Weights of a small transformer language model: MLP 768 tanh GELU.
MLP neurons of a small language model. Each row is named by its layer, matrix (up: input weights) and neuron, and shows model dimensions 0-191. Each number is 128 + 24 x the weight over its row's rms, rounded and kept within 0 to 255. Numbers have three digits each.
Before each neuron's rows, "fires after" lists the tokens most often just before its 100 highest values on Wikipedia text that the model never trained on.

fires after: "==", ".", "-", "s", " med", " ."
L6.up152:119126092105183157104154088132138149187130106172100156100079120135104133171125153134136113177154120126129127089125105115141127156150157133133134141096126124126098140119132138148124133138119171079181122102074126095121096165152122104151170086166068085143107135105124089142135096124150133113126107137138104149150100131113130111120168144113128158107097154137118146143130125135166110104153139118123102122139135159182133139143137135121091127129123088110110138080126119183136120130142144093147100120132093125101100098129136128147128128137087097145171126105118153148147112144150151180

fires after: "pl", " w", " s", "qu", " sh", " pl"
L5.up295:102073156095154135108082098115147130128150149123142093157115116137087117170118157134116137142106127130121149130177147133098146162137107130109165118131097131103124139064107109147133083156122102141118129134093130127161113102113120126131092150084129116146114118133113109128164101098164101093116119096105127158111153093139131144122146111136105086133108134119142148123175157149148086132144140132101150120167140130105154128133152140127190127116138182114190103200126158132146145130154095090145147099141149129134127119153137127127107194130102127139134067135162129108150114124120119156

fires after: " c", " pr", " C", " cl", " l", " le"
L6.up202:132094115173136132149071160157108170125144081145097099100111147128131125096138120134155148139125116127104137129141140121135172129148128148113188133145121135116155124126138183130153144138105138122146090149146129147135164128140115098120171106154109169063144162124101126137136168108162094114091171112138133117129112111134168171147110131079126134146098112126126135127102109126091089126184104136107113145133142142137167143136135085120129089098104143130125080121117157144107113153123106099140086154141148130150107082143078132099134152127119074104086099107116173136144156134133122117

fires after: " P", " C", " D", ".", " d"
L7.up234:167125133110149130112175125123102118123109179111118115107122116141134134150130110167134177149132140109128106157142147100088113170130094158154122145126146157138111136102114162132143125204146137104131130099123186128095116104093126158102100142138153108086113113140162128126132124168130128087100048111122141112105146133138121156138148135088083156130150129163115133131164103086114130096136125125134090087173140103170095121125114112145106151150111094140084154116133184124148106143140142130153149100150088108118129144118120133143171138102121074126118135143099100085111134136126105118

fires after: "owever", " wh", " that", "h", "s", " to"
L5.up342:122123138138136154126118104101100124116168115142073151141112113122167118109150131136108069143133124116126162104092154143119116155084135129078147160121097119144090154132124156143154127112135117134141134129167118089179110157152138153147111115127183137129097158114116143118132122113133116104150111110118119137100135110172105187163110134168146153124070131161151113113154135122084125165144172127111098100105102141133152114112144126114156095136132116171122104095151132108146068082134138134118136149146101139149102096188133102094097154130163136120122077170088146146146110129121145129

fires after: " de", " E", " d", "qu", "i", " e"
L5.up595:158119123122159168144081140154180124097129090112128125143150113136105132108152145109091119128159138113129124125136130121164132133096162102128120093175094112118123129111085184168133112136153134090132124125145081131133095151144131122150116132165137129102130130167120087097117125133120111084102156120133164094119105139119079115068098143100106118157138100146120143116131116123103127123081123122162159136147134129084106129120121127097140120130105150151138110076149103127106129151154137160150090140188143122150097094150118139092146138111178133117112168175127171117153126192156149145

fires after: " to", " can"
L7.up19:121129091144122136121111105138109098144116146096122087153085149125113116119110156101131147127098164082124184139122108073133144136122144109158095086158115081110160163163097153137159121160143134103170141123164128108110146124117111097149157140140113142140109107120142110167131098120127138106110136126184102106114134099143144144145133149139125131118127136113141149150106157199165143130157165124104156106083129155106129150117109144147068120111156162135125089128143121112085102139114105124146107179118141166147128151150138106137140140087162110157115180105107124150122091155099150090

fires after: "-", "'", " ", " \"", " Al", "r"
L6.up370:109131147095155119144159142137171137119140193113142140133152135117097112147148129121085133150103176142130106115180160114126122110066132147083147132102162155129135131123084129151097115112078159110158071124121147159180100131120099113064116124102114144125104115121117086171103145149159169134135129098114102125140114132170130084144098079100111107149148129177158163139142107123125086136162123123145150142127126154114162165093125165141144154097140149126137127140130152099142134124098113144134148105119084124138146147093096090106126128155118112114142142110138143153144131102128134125

fires after: " ", "18", "m", " the", "17", " ("
L9.up380:068137142178131106176109098119145111148146110116144128123133105178131069085140144058089149112084173127129120128136161136105150168179110120115108127147145154127144126170113141128111127120125169131123061111131106116146125139142104147094161126136140147109129114090127129151152108112085115121127121175067150147159128165135098151133104113073106134090151163125171119102101122155128104098163121125132122152134101104123118098127121123126156154139147143165110070103134152145139147130142129161126095140137154113139134119135142112141112124085131141133134154118141131107142172119165129117

fires after: "N", " M", " C", "S", " S"
L8.up63:130143106124128142111128149170111108146184111151113103111152111121143157101091062100090150135137119141162165130184100107120140118078083126084137153157139142111159150134098128108161157147086135141137126140177111108124107152133134140123122119122129149141063143134168186130123159161114093117123141111103097182134114123136145148113157110117092137146146141121169079117123164116116130172093137131145125152126123135125132130125125096121126110102115131156168075113161140177130167092143119126132124111094160111133139108116138123114123113112149128119140123099153119140063139114172114108

fires after: ".", " L", " +", " .", " W", " |"
L7.up651:102108121113118121174121127139122072163135126151115116125089151091099151164125151166142142109133109097129112145108128139147164129130087127145120049173178099123148116122109105161107135098140095148106114088174140089110099129178125133106105127160121122140129143160153089119168143118131127105102129092181133149119176114148086121144147122128135172115102137133176113156143127137123116120151162110110131174128149122104165097146113093121096142141131137169115157142103125155120127137116097136120097130149157158161133115111106121129145138126129153168059141115128115098146121151127093101

fires after: " p", " the", " c", " Sec", " P", " l"
L8.up166:126149143130150090135118124132139138118124139126114148121124171120164161136092149133131126101126159138115082138114126053094128165112102151133158127106136107117091098096148152129141104109143127135143124182132176145120128143118150074096119144124132138128162104102120119132107084125115123183117152092139121131163112137070106177106079131133102113127103153143109158114073119138146120159163150128131127119134103135129141172162142125126138134162145192156129088148133100110136102145132147115157115157102144100097171102129119127100175121175121122120147068120161154129115139107086107118

fires after: " to", " can", " ass", " rem", " bel", " would"
L9.up599:135120094108159168111137095142101125106100156111104136138154142085109136165122154111170134083135098080120117135132132165147101132109143126124149120122080089142126134140107124125127120123110157131098128082133165162122101114149084107135141159118142134152074117122142112132156097105141119140126156146122097120171133178171126151121150134079113153100105119077119143199132110150143157097110182132103163131124127151122182135068139128132183173120134116118115107136122114142153170113131132117142119148166108142161114132147126126120140131107099098155153131124144104130109125130063127104

fires after: " Gr", " New", " S", " Can", "os", " h"
L11.up268:142116119109115119094142127079118146117143163139098141086121146128131141117087178106166154110122129115123102139154123136089166115135103132112160138155159154143199175141134115128123084106117126126142151173122132106128119119126114121147097143108160114141183118111151103156123116110128094143126100092133143097132169141129100163134154166185107146116088171127150129136117087071109116127169099102165119127114137087137148172128192115101140144125096131111131119120132104142149131118117101098154114121127125169125144066117133157173115128140112139163160130100138112095100142132125131095

fires after: " I", "I", " a", "ut", " A"
L5.up70:162158154140107151126172108143107125077153132129171123164112126117102158163115117106130111116108122126092087101116108102156111105130131104122164179119125136175140108119130092107117136091176160149137127174060116113147133125187144129153135122118133120110115124142142128149119140146120111140137122097167147123122150135121143121106114103135119129141163156125104160141145133076192141151137130088119107124168160095140122111113136121141150173130154091108127138099131145136101069116120070110150159148118094094117115138127105145162139124138113113144149169094118125137136143175099157073

fires after: " a", " the", " to", " of", " in"
L10.up683:125126113136099167178130126157116121115123161121099117126118191115141188105133117117142122132139122127153096129096123125127121135138172154100101153158116147098158119154143119100099147129100113125113116113109118140132106136113122090120153130158200128130167109133163084124148136141099152115136126148138149121118114125133129084133118109156161099159102144065123129183096106126108106145161146126154101093133164071122158136156142119115155116152135120094114157115119132125114139169191154114126066108136098125115126097129158105148071166120090116131117138110153150140068134126131151118

fires after: "a", "ra", "y", "e", " tra"
L8.up712:127128154135130172156105149130125151110131098134111125113106139087123139164147138159148121077136094125170134161159091134118101132150123121161146120141126159118106160153165141053106098147091137141138129172101122115158127180119118091145121123110122095119092118127130139134141120117120126128128104131153175124144097142135114110152131150149112069166128120108174166128107111136106132134125149178167131105112134156088125113121152141150104119155182127162153132144112095118087155097092098121141124125121128102125150082158117121088137134128148072190130167096156130126158136097114123094

fires after: " ", " f", " man", " in"
L5.up266:101067124121155139131113113155096139137136124146120140106144109164143154151103138114160105108088145131107145142120140156114162148145098145117103151115108120126108077129138135164116171130110151116139089131093138122126092169116111115143152152111150104100102159128177126178122094078134122104117139082145159105125097122160156132132191145135103107109092160159125119109126152135110132122169101110150134137128143161132135098147127153153118115149116147114089122095099187125133122157132134116106127147141039120123135179134135147132094132106137152167115149146096089128106136097079145108

fires after: " im", " all", " U", "v", " V", " S"
L5.up287:144138087118077154105142126072135135137110127130132133180141140134084123110124157151116126120148120127127135101127071155113139128130146131105172115100093153126154110113186116156139098139171149126151160148083095143086110096113121147101138146122109127112106143130108102132106149107157162105122160132122122120146117138114184097152144099100130139112121121150151126123139153135158076129125148081129104152105132105164122136128155096145096168105111127124169053131144166136103193053130150108121125174117135157120116162107125144109146136132119101127140154145126122113165122105140145143

fires after: " ", " O", " In"
L5.up262:126127113128160140111130136121111103144136149145151092108113144133156162143116152124135136129131167100175098126159137142112129119137154120105167090162126134131103132134109147142147108118100114081099110122135114129114133151102175158118105129123154109131159089121131108167147145108145179089061153134153095084125145126147164117153122107119157131163085113172127091106141154076121082135145116143170095084099143139123133151100129165116096113110131130158117132091178134114119149142151144114154128162166075134150155154119110097118117098102138118094111112094105116173117154104139181130

fires after: " the", " to", " tra", " de", " |\n"
L7.up629:142165116119141175133131149131127171114131118090099140093094097163126142118202171123167132119102113125082179156094101125166164174123153074130159157158169152135144128109141120116099148103102187116113122128113132100167140153092138106096143150146135116122114109117144106146130114134098129107103142138122112112144093131138128129163143139144105122137131141176104159136112101121141155116072142098144118144113091168111122082153134103128123087159114142161119120114096145106124145162126115090142131118091113138143112127103162095113150124141144073136117136091127115129156167109102146127

fires after: " |", ".", "5", "4", ","
L5.up686:102117202158166134132150091150152116163119091096153130156154150115105106136096139087149082128155122138086116108083181140154103131152131110135132086111154078138125144121115160093132081154104170160132147171103159150117103155133132120146160137154126098086143134132144119108114145121157130105118109136138129156147104132124155085114153125136096116117114124119148146147141101153162123144153138142148145127125139064198143120166113119126097152139135145139099131117146148108129127143109105084125161162126117119098101122104094160116135123113093075085128108124107128127162157117132129123

fires after: " D", "ep", " la", " dep", " d", " re"
L5.up176:162122114138124149104158141081122116070098147136150155155086114162097097097173102148150113145129123139124098096128152163126112156112093115173115116132153118144126127165140145137139128135095154124087078121132114137162095116097138113168136144136157170137111173115085143130113136133142107113131162146150101135139120142097128169108154154086118127144108130138118160119140138134143140117131137105105146098177136130170093101115152106124126139146102143139089133084141124151088074148140163116049134106123076107141133159151104159170130142125077126123110143152143152141099111135129122147

fires after: " H", " v", " J", " V", " W", " Char"
L6.up301:120168120128138152141094129103118120113074183140079142116149159147134113125080158090110097138140101129141141102118114119106114153123121102093165153161150104129139153118099153159121158139133111140075131149119147074143146122126168185102099099128139153156131119121121115133119168141130082086107154133150130095117141127154149114154119156112127138153183097113138120136095151123145143153152120131115155112113094149149120145110138132147184135111135149134143080130123126089094136127118145147121139135201110121112120083108130111149133198121134090081107109129122079105128138140110103132

fires after: " c", " app", " pro", " sy", "enc", "p"
L8.up665:164117104086131123130098145169132090149143123124109114134122107153092069121104105139194133132160119135132126072144129089121146100168122128091165093130111118119141104147138128094104158136112168099156133130121157103122143123118144141127167115087136139123116131129092100112143142136147130121155111089112145112086168104129157135080093136099118138132113146171113138115145085131153127133155111114133124075088119123102089148157131133075116140118124151163121139151154113123129188129099166082138126177142125121173155111156116125108132144174139102143124140153101148127178129162131156134

fires after: " st", " St", " to", " per", " r", " Cent"
L9.up581:152200113136144144132144101139159200099135107116157154084119137120120158117119144068105114133123107135093160127090127117144159104098151122152099118132083126137151145151098136128166120103107117116116098108120107142107128083120133109155084155122118122139130130106131096161132132146154141112132130137152154121111089098079113130138145129151132123079115149156133146155131104120151148134126082104126129105125125159131143114178147146114164158156077150169146125168129177146104115143138148125137118160088105174114095102173112119085134135114136074113153117106179105135137115137125111152

fires after: " the", " of", " a", " at", " on", "-"
L6.up45:105135156099143122141143111139130124120118168091168136097125108139167131091106135140118141166117132137130124047131124096135096118088129137101115109179152167098098117139134130179105173150133131120116082144143123173105143184129151129110134092110113137118124160078145115141156105165147129122143137080142153125143140133152124141145130084147170115135102126111131161103134114134135109127143128160105154128132090133136118159116139125127130118130122120155109109113118202129082175157208123151123136141147114096123082143119109136132130143123112082117126116144124145109068117102140140087

fires after: " the", "F", " to", "|", " S", " G"
L11.up402:128155150125187157121133138095112152086173116153147124100105104142136089136119113112137114139134141150140143098136116115123145174120153136117102174120097169119128114107097175104112130125143109116110125086122145150134152144130118088128178173136117106142119103129117100145143142123112143088095156152110137098099097113149140165132111099152105109147129128164155113101130097139129175141104174140142100124110061127147138168121151086144125153081143181098107155130125086126134167133149125097158170104144106098145161115129133142102052135149122139124130140091151131117101141139126161145

fires after: " |", "1", " Total"
L2.up682:116135128151152136147126138114156133136125175127127113146123122105113128104131118153163128124125129163110163180092149207144111107109116132065101053140103150156135151152116110107068105111107142154151119158150130125126117145153123118113060162113161114135094085121176135122126127117143172099138118125145135116113104136127119112098157158126159101146156143119117129130138145118104143138135138115093102155126134135154143096128164151120146120157130133154134125134163103154109078082104151159109118126119119137153104081112134122139140103127109102168127065167093126123157116138126105185

fires after: ",", "A", " |", "1", "%", "um"
L6.up659:134145138149135124134139101118116140122105112105130116138172111139107127144131126114102081080159074144135113131116119126115062150135116101087137149116124101097090159130122170086139132114117086123124144121117137150104105189131102122185138136115142113134114088151136121134204142133157136093126146118143131132099133145112124121180096126172162164100093116140155136129080179122142158151095136143097147113145113135119114141159139123140143158109083137139169094149154124128133127134127153100160144166136198120119156127166121114087101122125134105139153136121107081082154117123128122140

fires after: "S", " s", " S", " h", ".", " A"
L5.up141:115132116111117122153104121139097136135167125131106138121152093118162143133132146130102117110107102134131148132163124126198145075147124107153094151138163126079085180126088144116128101132123085109129106204113147117159153150129127104150137112108164139095088134140118176123128141198124116146108088088149093167110124121113124090150082078117112129133117103127190133136127129121138112097125139083152147126152124154148122108095115107137124135147115135138131114150167098145148099115119130115144091129130121141152120139169118148154104124133130131129123157130189141098156160089166142115

fires after: " Gr", " l", " L", " be", " Bel", " Be"
L5.up703:121119158121160108116124130141116137098106118133151119113110108081123162118151109113145173098124073110124128140134104094134092117136144093109141102171112142147167110124108162144129115116115138093143129161146130131150088093155101157139094084137147144138119134136143155163139086131168123156103140138161184158092113094124118159120158158189119133118095165122124109153150160173131140105168108129142139121112122153120126128116174160154142163108130138134125078093128140132114107119118172081124123095144155132086100118084091102129148093125124106111080151107158136154163093149120143134

fires after: " ", " (", "ist"
L7.up219:148146101141113124105127104129113095147141098096113164113141155111124120091119141105114130152087133118119125165117181068129111116153112119152152114105117123113180148202134152150112166101133139124134149116123115112128156151135155135094140117141189089102093130126120135163136147141111120105110140140097168125152101121113104192129136097113103098162143172146115163118103128124128079117132101110121121102154148127126157129126110118081147128089154125144125091097106105103125119098102143111183140116166176144138148117113138147135123130124124074126117176163165125143091129151176113110

fires after: " t", "c", "t", " F", " Con", " sc"
L8.up513:111134103092193089076116097150153182141135092096119150109128132185128126130120107170127124124100160159112142106120103144111110157139100139108141128151111125127140137126139163134110148104106140142159126115151147175100124136091110148148136114111121097132130152123126093137133143140138101087104158143140106093097092140113159120119113098108170104110148099177152149118147122111084159120148154138128153079123100188088145162076168106140128100084123116147084129155109099179090137124121146133152109121160149160150127127153147105143125146134141124118121144110094122169123134091137126128

fires after: " app", " g", " number", "A", " sy"
L6.up142:115132146120107099172125122134110136108158143088126147135175151146146085090094106111132164146125139113114109115165139127121170103168135145129106112133128140100114082138141109114086105176131132114110145161092113150108101097123140139102141124103150126146139141118121125114129110150140107115106130138164161186124112108083120117135143119092121115119121116135129119155149125145135145106116122131128096103178135133158145157084108118171118145151118098149120159107134113127137154074144159098184180182144088103117085107120074150108140122167122143115138147134139119080174164194131101121

fires after: " de", " Le", " La", " la", " d", " L"
L8.up279:152111150132152144131150114154101106124087169096119149100114107104108101113189164162123115108092115167139129113097074146144146134101093109090084064118136140145110135165111138115161154109130133137133151127139108101143088150131105069140097113140178119105126099127129145162168130122126124091157111101116117111179142129108130120118136133142188107110109160124131174126067113155116103098116133134102134128157116136167132128142153079124116128113126159133151105106140121085119112171118154125125125141130144149133148086131119138105142112141145151117144169164101113153148105157170160126

fires after: " s", " w", " re", " se", "e", " dr"
L8.up58:104120098124132116135095172141153118137116126127160147103127138143140187119164130148098124108138162149131102143161114098135155120084155150120149081157114128115139099092128113154089104139099081110138144115124119100112111164092161139083085125122089148132152074119090098100169080095166132135089104145116132126112138148094147108135143139132175125111107118135169181118138120119142102131117106126111145139129093113131165144112111140110147175140142114109138138119103137130126140122142183082122167091170151164173105141139081141131136141123143148168101150135121153157132150092116107131

fires after: "m", "em", " p", " P", "d"
L8.up501:126132137148142119095189115145120087163178122121144162138116116146124142169143147139132155081148146146154119126130121122116112114108118113132142103093170149089122099131137145144137099113112130115130071087185100118128122134137163139159143111126139157137091141149141100127094094164138122097130135100150125171139109105082130155165128142124091142095129129098127164106119098106130133134146082104138090124114107121101091104079151114109162150151130115153153186177129115168096143126109136101128118179161153116118096150129108125139118168110108099138124123193124109130138105084137123158

fires after: " |", ",", "″N", "3", " h", " wh"
L11.up186:139137093164123151109097125129109114115153144149095137175147133150143117153111133110115104151118155116091140149148157128130114153148114178114116137117136124126106124136099106143152086070135113129165128106141178112133101167127091119188160154076107111135117122100145148123157130130114130100124104117144113147122072137161136132095095126147125168099129108141152153131133143115124120163156149146123118167090141144099144084125159106090098087121112133124131138119135124148083119136128151122157149128145168129164071112165138170118123121139066094123145089104096115121090174171122129171

fires after: " the", " The", " O", " f", " for"
L5.up721:119130141124177138067155121126096109109154124142095140120136094143090138109134149161089142169125126168085121131141131116119099163125157100084132119158134146083096114116099123140112143108105146089132144146154144104176134165130117108114115112148101120070163127117141137127118116137124138143122103106106125162188091105134176137165140137131151159134110102175124101125117095126120063111145095131139131092170150133141094158161140114130148144155168162165117089164099122073140119112152139108128132123121100172103101120127126099107143115134155148155104160137115123122128124159103133161

fires after: " to", " l", "l", " L", "as", " Can"
L8.up363:117151165125139157137080128106102142101128171075117122121080075139134155168085111126119160134093135153131181171143146104137127127126174124133158138147126103137101125109110161127150121141131164110133108176147128138115117139124101133155127086144116174106088147138099152097179114148117126143099119136135108104125127106154082166134103156135132126111122149102136100129101091150136121109189138118118127143132163132108130129106143104124141166132111129113127110092128172107171132170158100130113094168126113140145080131145116154150125139065121124085124141068157119135135111131101104104

fires after: ".", "e", " le", "ra", " Che"
L9.up491:113143152102132129148113155134168130117119106161115099108107130145124095196108160132115102146144147135120147106152116165141113120136132125134119082143125143090122099134135122154112105128128086153173083129140116149108163193114148086133134114125118114111110120138105124142183139158106104140108134112149153113116097134132153154145038120096131107157157190138205134090113109173128106139173114119099139116094132141137108096095106111152125135115163102170132153132139098104146141108128082134120096161115147133113132114134103127117089139129112099141104148105147146135164142151113129142

fires after: "f", " cont", "if", "c", "t"
L8.up588:082147126117122115054151161120105133114122144096130149138138145172146157151132150164121151097101129161113131143098115138152126121138131112143109150110063149137129115160104164106113152128116129107121108108141137123172162094084088120108135167120125119090122138144138108141132158108122113162124126124089103142128125142166130117119051108104167117080145148163163176180130109100160117135158155111125148141132078149124123115072133159134100123134112132129146114093086112138134138116134116125168081109137129111118155140157147136142124172151112127127096143165101154149079148113145132108

fires after: " w", " W", " L", "F", " F"
L5.up38:077129175100129097138095107135141121157096110143116177150105126182148084125104165112121132131124184155115121120131058114100175140149082113131121130159154124129127127132136134120087117166128130155110105145152111130116098151089119146125102131141143115098136093154144145121144142130134141139107161130113131185098147096163117147149162136112139174107104173163114137141088164144140140152118125101112129115156114124084135128109140115144148125075116121112137096150123127147127091155134094150161133129174160089143095134137093104075139103097083117095154124147111158109140124115146139123

fires after: "p", ".", " "
L7.up179:084139090114151139115099096147107106187147138125123134143102166127075099156104158139134085109165125091114119154185172122155118107115122178127086153121125096132110145120136119107154131169092133090175145127134092150141136150141132079151102121126127114162144155122141107103101135102167126103115123087129128110133092134109139118114128131139129137120065141165160125150158112170135143128132151077148118145093173135134157106130128137104086126134123130116141172126164115145159156160135148096122116137137142121138123152131116124093119129124054094130126140160125135124147102094143095164

fires after: " A", "A", " a", "w", " R"
L8.up442:130161148143109151119100155129101167118167155172124122102110074138132161131127101163125074106153184134117154126118102111172160088141106103134092102146124121124135131094128151116115185149120134093102139105108124104155136139128144138102140133141108099109140142146117112125128130134114113132129074124123150162108120109138142133159098125119145145154136147156114156096169147090166099151121121126140070132148141173083104108149104125141181161126135054126137100095149173119114132148117136151159071128144153130134123122094093139090133130150124167113079150137125127141134158131130140103

fires after: " to", "ri", " Austral", " eff", " Amer", "iv"
L10.up489:120148111161136103087152145111123126125157146119160090157131127160138145148128081122095159154132163137163106140124129137094100113154164086102134109118083151100133134114140103073087124123102138125111134152172172117171071106087143164135125137109075106110149116125158106150185091156125081128152112133113099089114138115173129137147141094158129169158123167149153144143106099155124180114143102132126113112120182135143139142118124127107145130133115119146172098137162102091112122118136166093148146109116119131114115125156139133105128129100131087136156128155135123094091122124114115108

fires after: " v", "′", " M", "ord", "b", " S"
L10.up471:141119127116160147131126140171087132127154183109089140142116109136146138148164134139149182126133120126072098128128107111167118079112112115142170131099147154129118107139137149116153141122161159113138120117101097130097152066162120092107115104149157126117148105171134090127125125123155164129125115139150149130143147117127128114120139113137121118181107096130132157125124133152136076106151129107103072066152113154108135093102164121116110164124122125108113096094135154135135128132172180123158122137113115134110130159077137122140144156160092116156137106167138120085094174085096137132

fires after: " F", " V", " W", "il", " R", " P"
L5.up470:077130153114117149131129107122141140151142110131122154123163144154184129099127141100121123157131147131147099090147104125105130128108131092116065137122154079157093140113119205103106155101145148151116124137151111123074093110164162165120134152153136117153160112127162122147102117136146127109161111174141118135163141175146170128113124114142117146103111135151132134096086134126156133154157107068125111112144138148173139127093129131149153140141100126128138138107147108096106109139119102136147123117125092113096098125097125141147147132108119121180132083162087059120089159143113137133

fires after: " D", " d", "s", " n", " s", "th"
L8.up239:127100163150079099124159072146138152111079159123118137102099139159119111146131125144106143117103114123091177126132110123123160163119102147145135120136132103163132136157081158136150151132163122133154061115118117130112143132086100138111131117115133138137130104118153138131145123102147147107120078124111139147125128157116162120107125128120155171136120124139106112084120117159138087148120157113139159126140153110138111183108116082144098133136106123160130145115109168175087120103150112124088143117118105129161029140138166117130111136094125111136153118160139207148145139128128124125

fires after: "a", " En", "i", "an", "qu", "ra"
L8.up711:111085112139133143146090147116134155080100166097144127184158096092130155125113120115116112140137111147125145154124089105118163108090170137168145121132105133135131136174157143134132119160129173124123084121091136130113128120107187124169152125132146141121112126070115173104116182148138140075106130168081105150126109140126138134163105072136133106114132134145127124128156109111086133104109148151120132183113158133094100168130118139132154151124144189116133157151122121134156112118139119129146156098120135099136091098134087122140125120117139122127103137139139109095097146117149194115

fires after: " to", ".", "t", " he", " He", " will"
L8.up587:140119133114116156082141083128156149134141116134116099149109131142138122154103150122103126195154134121117107104129131120085126137126091062099117091144150122116177133113112149126127144164059118126153138159145148115104120159100115147149129093161116129107102101153180129110149126104117108122109137103153063080122125167139101123157159142128080077145130123081140121152153187166153120082138131199132148125141139146145147130160151127159120147109176138150145100124137120118132102146144143134121111135133160125120140123140140116116097124121129129134145127118152085128096114131112185119

fires after: " "
L5.up622:144148170134132130141140153166087148117172160099129129154100112169115120140154123113126115160107160172136126123142140134134151106129104096115108105138116081135076139093132160141142159145083144105114130110099110169210160141120132141111130161101130128145081101127128101125105099140100161124087138090133116117152119150122156137174141142128090159134124097164161123127130135125105139113129122131170121086126157066106140132142134116097115155139103120134149095165099138155103174130137124127147135153146077088098096163098123098091171134103161117130091093124134135136113133120124124119

fires after: " st", " be", "-", " St", " e", " E"
L11.up418:130166138125171133144099125176159168104116148125139065124157131135146121090134097119064091146103123105093125143150140143139125122132090150116135136144154152135166100144136113132103144124131129130156129128169126131113100129102133075142105129131083110143106131098126085122133125128159158099167140110128170102172151135104113157139121132104141120102117138122078154161146140115133117107199133118116160103114140145132132121130135099164085141132107142113111068169183157086152147097161153121135161123139121119146088101137112101139159106092094131146112140130171135121102111125165097123

fires after: " St", " L", ".", "St", "or", " de"
L8.up414:057159107117146098122158160127124102111036185147096113105136102143183162113087155143123115124110143112120149128129131137141138129103122121138115092134148104105155136175079108154107142108119101104132127126146125146160097122124157109110126112116115136131115119105118166139109107104146148104158124111125126103137131118126120159164132101143111136141138125102125138171133092147153134142149124105114088130123182137148122073160108128093142104123097131091142113167147120133137142137132116154136104173166158120107130126164100105107148109116176090153166160114129132131114197142124162102

fires after: " ", " (", "′", "im", " ft", "."
L7.up204:149127156130140177157118124112140129175139124089142135128166099129135137134166122137142138135125119116124120143116113149120140099139108110083130077127152111115094124108149164152124177120115128142088115116087105135113080124121146113123131088133142120136085153125106114128173101119105158081139132119088117137164136084134156124109109135108119157136145111142129129117164168119136129124127140141120112090154143094111120217160119138170107178143089139105167111148097142125100144140147093104101064121117150157136142098091133152135127132083151144138125107206143143141148104114109099158

fires after: " the", " a", "c", "ig", " his"
L10.up543:125120105143130102153157113077116133100165144133131142135139152132140123145148117086107140140110149153142133111130109144084080115201125170101123098145144104140121103119121140122112119088153137087164123095107148137132178154111119153120137162115128133081134116133112144148106109154088131095156159146144164129129138118108139115162131173160136136121128109148090092126114120142123133114118130133164061156157168148117128163168179065090150115129106135151134092123115124140096128142108090160134096118113106146158154180103148102165142117115110119130126100113115165113148100158116152083

fires after: " l", " L", " H", " resp", " comp", " com"
L6.up299:087092110170157110090133183174073142138094162132128154121129164118119086120146112114091166103111113153070105167138119121099118146134140110124110130115116149116103118136124130134100104140136168117189121095161155080128154136104157110150122171112128119157139106125139109151155141135088131135124094132128137079114156133106107139159093187103130110119113140157123125128105148141108104123124134150105181120125103155132106110109157170114127167123135128150155111105136166128146114085133148137147157112150110123117127047099119132130147123131160101133124119095120132181133125146135116155

fires after: " w", " he", " He", " she", " She", " sc"
L7.up487:117135143082138115153119078115152186056162165144099062104108115145124137120125105137109162134142105110124120137144079121138125115097108155127122118167170136121116126133147138072102136150112129135152123137139131080108159106133135122100100165123139132103132098138129155120154107130152130159134102096141158141119119137117151138129143155114116133136135148119127145114161138111170154141111173108137119119164121156106125108152160124160137110130118153155187132114121147077102097161106117116111155143121101154136113119110106161115107129151126146141153134100196117084118090169061146095